From a checkpoint of a small transformer trained on Wikipedia.
Size: 13 layers, width 768, MLP 1536 GeGLU, vocabulary 16380, 89.3M parameters.
Architecture: rotary positions, no biases in attention or MLP, capped logits.
Training: a variant of Muon for these matrices, 5449 steps.
MLP neurons of a small language model. Each row is named by its layer, matrix (gate and up: input weights) and neuron, and shows model dimensions 368-495. Each number is 128 + 32 x the weight over its row's rms, rounded and kept within 0 to 255. Numbers have three digits each. A neuron's up and down rows have the sign that makes its largest values positive.
After each neuron's rows, "fires in" lists the words (lower case) most often at its 100 highest values on Wikipedia text that the model never trained on; "fires after" lists the tokens most often just before its 100 highest values on Wikipedia text that the model never trained on.

L2.gate6:130160178117164128134117118083102135134084103125136150121124154124141099096147107119079161122135112098091146119005129104105132107193156130101125074071142129146104120127121151096128120089091114134180178122120128134152150113111151124141141175119065129101074139118119123164067111187121122072038132132127111160102121137159034113134132151146125121047147099192114129154152059137207078132116
L2.up6:070108125130102127085179118117136130189121139125138061100164101121121158210141129112144128131099110188176107144150108111135103120127121107128117110180133187054133114145153088126118124125142154171108175094145137118074074155063115120102132089151092077137096139120149124124091086211163134123157111173126131145188079137170146114164095171137131111166099071148040140080147125115091150096177
fires in: "2", "executive", "official", "2nd", "legal"
fires after: " ", " the", " a", " an"

L2.gate339:087112126125166125100133127099089076123145189136185113135163084090168148191144102147147162176097139108149107110111113085129084140134128099149114089187133122137111134107099080158128140166076100165127120101182119157162153178186174115157154078119130148152124143137176140151118084150140195118102092192179128105065141068156169146071092111154094130142163228182109064049156126076041123148189
L2.up339:154125121086119173110140148114090139148113153165156108101141195127145125116128133038090185117120138190158149130147165094095110096135101164140131096108117142125149131087097113162140140123132156158096139105117140145114165144131189153098124141116129164178094076132170114127101127097163152153093145153177120117156116060146108113162170090167144100154177100137148139126128210063125194159165
fires in: "2", "oglu", "owl", "2nd"
fires after: " ", "–", " the", "my"

L2.gate37:140057148161119110095068126110120152076181145100160087110153103137144105124070114119111166108158085134044090129112125101103140111154078097139104099147125113158214204196125099081145129115172151137188161154125165142142157146164091131175124087045194073100123102113220155175154137120136142122101120090110091101163107128094167143161106137143133149087155098159076105097078140121157128135103
L2.up37:100136141148136100101136093088079139135135120129109124110104127119130134098082157112131138106138117149094148176139139140074092170082184203137145179138036136094139177129117142119141146122111121105173153126126107080091120111139109079144114124124151148151069114102141152101137139137068123117140146123133163121138196112162147111106122151116125152162113128149119110095118145124104174164123
fires in: "a", "an"
fires after: ".", " \"", " (", ".\n\n", " on"

L2.gate825:156055170109095102117124131103121131176137175139109163067124109114145173082164077077158126150148164143133076146152156082129123099096087104083111097120061076079106121123128131175144111123130144123190096114131122080108127134109120160107195154165138086125115134153147136150163169175100141133153165146134124150127096086093183102162130109133136136129130088155151141090050159142112166116099
L2.up825:173094102146163134158146169070050130114189154180134100191145160160136139170124142102167084115131178116159138095204143135147088137141154147130159188136147142154104103113132176155141201150146135107066119149130087078143091180143081098179107124163083143079107123116173101143181111149126194083199147170150156129107152147082157093136126041117157079136144109157142142143090133065169129196132
fires in: "the", "than", "of"
fires after: " and", " rather", " or", " to", " instead", " than"

L2.gate113:165189155137072138146144097143084124142124092092189113135086148161131113158031089210191110129096086157143122152178164173076136127084098101111095204153143147201122158138094092110154122145091132137177053142116146148077119114091045180120158129109133138098111082145117148057089082177076119162156129076158073155157113165133128142132111117163126186071113132134171107121107166115108163079072
L2.up113:162154124082138131119093134148074113117107116102166110138122188190133146133151090147131124099099162124119151138089105141102090146085173180144128129135087162164189112108160099128200195144171107134156112112121111077162112123093104090156102188111121188144092157123093163075148189167129106079095129121075119173108090147226096063083172110155093134184087061145137099165104134139149127120203
fires in: "the", "those", "these"
fires after: " of", " to"

L2.gate127:077150104137168094118165074116107158140058158185174146129130108141114141174150148123176099112092132104192137130055135103090126101163129182162088162180156137086151107155145123120143182128094105103154122145095154105153150093135139107163183115098167111162160104088119158113139069080128151108129132091144151132067149139122097116090121137157074152083139166127110189105140157144165179160166
L2.up127:123125116134145124106073156129175152122085171160116087105116130148134131169128115083124126118085148079097114155121126146150146084137128169095150140153191116140137140080149111115118127131084147125192100098099165108109143093048131149100093120117150129108102135047129106133084128101130119134142110180170105044121085150123202140059129097101102118123158137127149166123117176121173138123135
fires in: "main", "major", "central", "primary", "important"
fires after: " the", " a", " The", " his", "===", " most"

L2.gate320:074113053052120145176141088140105130161159095172152120116195065167041167122110144113100136139132112146182152088197105085137151125149117146152094097110129161142162081130133108102132126131130143189134148130119084107148144140136099081169138115122126124103153172152108120170069185155096101184107107059116161145109153130107066203107067065123072139148105095115102126173127124073163137133158
L2.up320:139117185171117110083121093168152101150132120103129137121147099130156101069122097133105115158138099103107096111143116143176168130185166121195153120112113134124116124142073126110110189116135199193117104106104172179150130132069109091140107121089127100132151096117153111143132126089175125118186123134139148103080133183122141113134160034198117104116132113103113134130126126121070113129143
fires in: "100", "000", "500", "200", "300"
fires after: "10", "00", "50", "20", "40", "30"

L2.gate836:050170119082158126200104132114101156119124158148161076142166121098141189100132192007114099076094144160124082184139144118168189128140119154084084165154153114167159144149111132100165115144148165181145128129138084124095130118135150103198111144075205168127117178074195075145109128108074156174123113141125157129084142106142125098160201134119167088114162160158179133128088081086173092187163
L2.up836:124137135096173088162114187155130124048101132172117125150136144164150129086145102080149146138101123093192107122110138151173087088120088142123175153119144156139128184152091117115140108101156108134161114101139132148118224129156116111120111110079137180100104170132089120111126124158098134180079105105127134104146150159120144128160218115097213102149096184181152226159150110114122101168188
fires in: "great", "small", "significant", "large", "major"
fires after: " the", " |", " a", " The"

L2.gate1247:088134153130094170124119096119156182160117138142106149110112117119123146114148095121181111155096108145091109090159129070119115133138116174142159113164114133104121146158106156130202124177136126130114120077072225121106135110114156179144177139158151131171084105113125113116114089102134145151126168126114108147114061094091100087109142100091090121070160095126119133133163141160142129133169
L2.up1247:137109153125101146121134082114078113076150121096101124144115100065183165086152107106089136115105113112164106138155077096120140095115121123141110161149141128112172077144120108137128120167111112168128097147132113085088182126124130165146071179085165124144071154141118117102159192117115141112136143114142084135114166133194156107133090021123138122114091105118121134117075134141128147146088
fires in: "during", "after", "in", "following", "throughout", "prior"
fires after: ".", ".\n\n", " born", " died"

L2.gate748:107095108115152114205152178142130072157127131096149095152115166071151103057192088114197134100068106098103072200152147089142162105089121130130096096117102146123159090164075131144071153150071117172119093144110122184128164095122128175126120129123042168106140142175100109136154164127148093189157130124176133086132097151109090177164145086089131160102114117080083111193165081073148129141115
L2.up748:128179089180116127037099105160159165110167158156141091113149130098157121153145145165138110106127115164117152101121141115105159182121190156084132131134131088174146149218175141116063129131198114114122129097114194115072090165216154102074187120155117127105129153134180133133145144161219116122138120066164087111102143104170085120106079125111128122116187182123136071210118072082106184189164
fires in: "2005", "1999", "1998", "2015", "1995"
fires after: "19", "20"

L7.gate38:136073113128158054150135149078134141125122122129124124121117124177093092096151193135112100122110069069161099123137184140094138136105094060142142082087105136135161098168129129090128109068108086112125202094050173130090121085096118150199059064114116135127153158110114141145063147047138169127184133134159130140132143134109113082092124136130139113134140136137189154119105145135180139118158
L7.up38:161174062169108118110172098100108136188140146097165132033135112123147162152130127034182117143184139132093114083155125094053097177093103072157179125116113133073126079110124126152118151142189122168201142111177128119133118135134095047112098166112156170123089119120184077125111094153136186108142149130164128111171156134122082112147193155132091157095122131130131146154092155123107147118118
fires in: "2", "second", "2nd", "3"
fires after: " ", "\n", "\"\n", " |", " the"

L2.gate245:160055154134149098155128139206125090082194105071145082153149143178144135143088093074095129135092126129033106118070127151128140137061140135184099193111061084106156136118094127098065110138109110190149147147180243079162104123057148149141116139094097122158203121130136115090146142140118140210162135142106143202126138108144159125114114118134134122151156083096104093140111126148167087130081
L2.up245:159128144160188144143108161162143179139171076129143186117171134166157176158128166058074133137130096086121085119128122126147100080111120145129101150109157074118148142105107135157078117159125149135098141140149158133198112115120139164136107105082150080107205109109103145115126122100096153161152137098117124147088101161040167090135091098123092098166146106172153136176095143172156046154074
fires in: "states", "york", "island", "bengal"
fires after: " United", " New", ",", " Rhode", " West"

L7.gate964:121130126118063110156120211086131137130129088115152105166123104112127144129088089072114121130103160089062193090122171087131115107116148124139127139139197116152139168127142056113173099138150152206155167132107105102124183126132153098140114193089194112150129134125106172138148108168093109045149171162092095107143083117162115119122081152135131115173144159115161085126133152161123173165123
L7.up964:114052102098128140078163164084088120142098115141143124167097134142171156124094080094110139107135100121114145085133106114111181147058160114066181084075171187170149186134163103137091153128154164177153095175117140126122104167116166156180127094081166098124175134133143151179148118138155134159204112129092081154130128117152148088083095165139155121109153162188142131132127076119144088138147
fires in: "was", "is", "later", "s", "also", "not"
fires after: " it", " It", " was", " is", ",", "It"

L2.gate76:165077157090118126132135135091148161135105122095127147158120142106087085150129122106152143143084134206089143176152152101152142126171134164156138102152137121114099074141137095124156139079074158119090143155144126160119131116187049114138098171121167104200111160143165131125139111104124170146152105078101154105126144132125156074091118103135132142128172094169181079109097154063121124156123
L2.up76:159123116090140093149137141097111131116114125124109125110138167073118094138123167181167168077087115176132129119179133161157096122181121142080146081145135150112107091140122173169162147143057099080149135125143116079131195115203130170133100162115163106198123121118079094142167118116191121125144170061112176133126170070082153048087102114116123154113160095113152113072165124108124157149142
fires in: "the", "drafted"
fires after: " was", " as", " is", " at"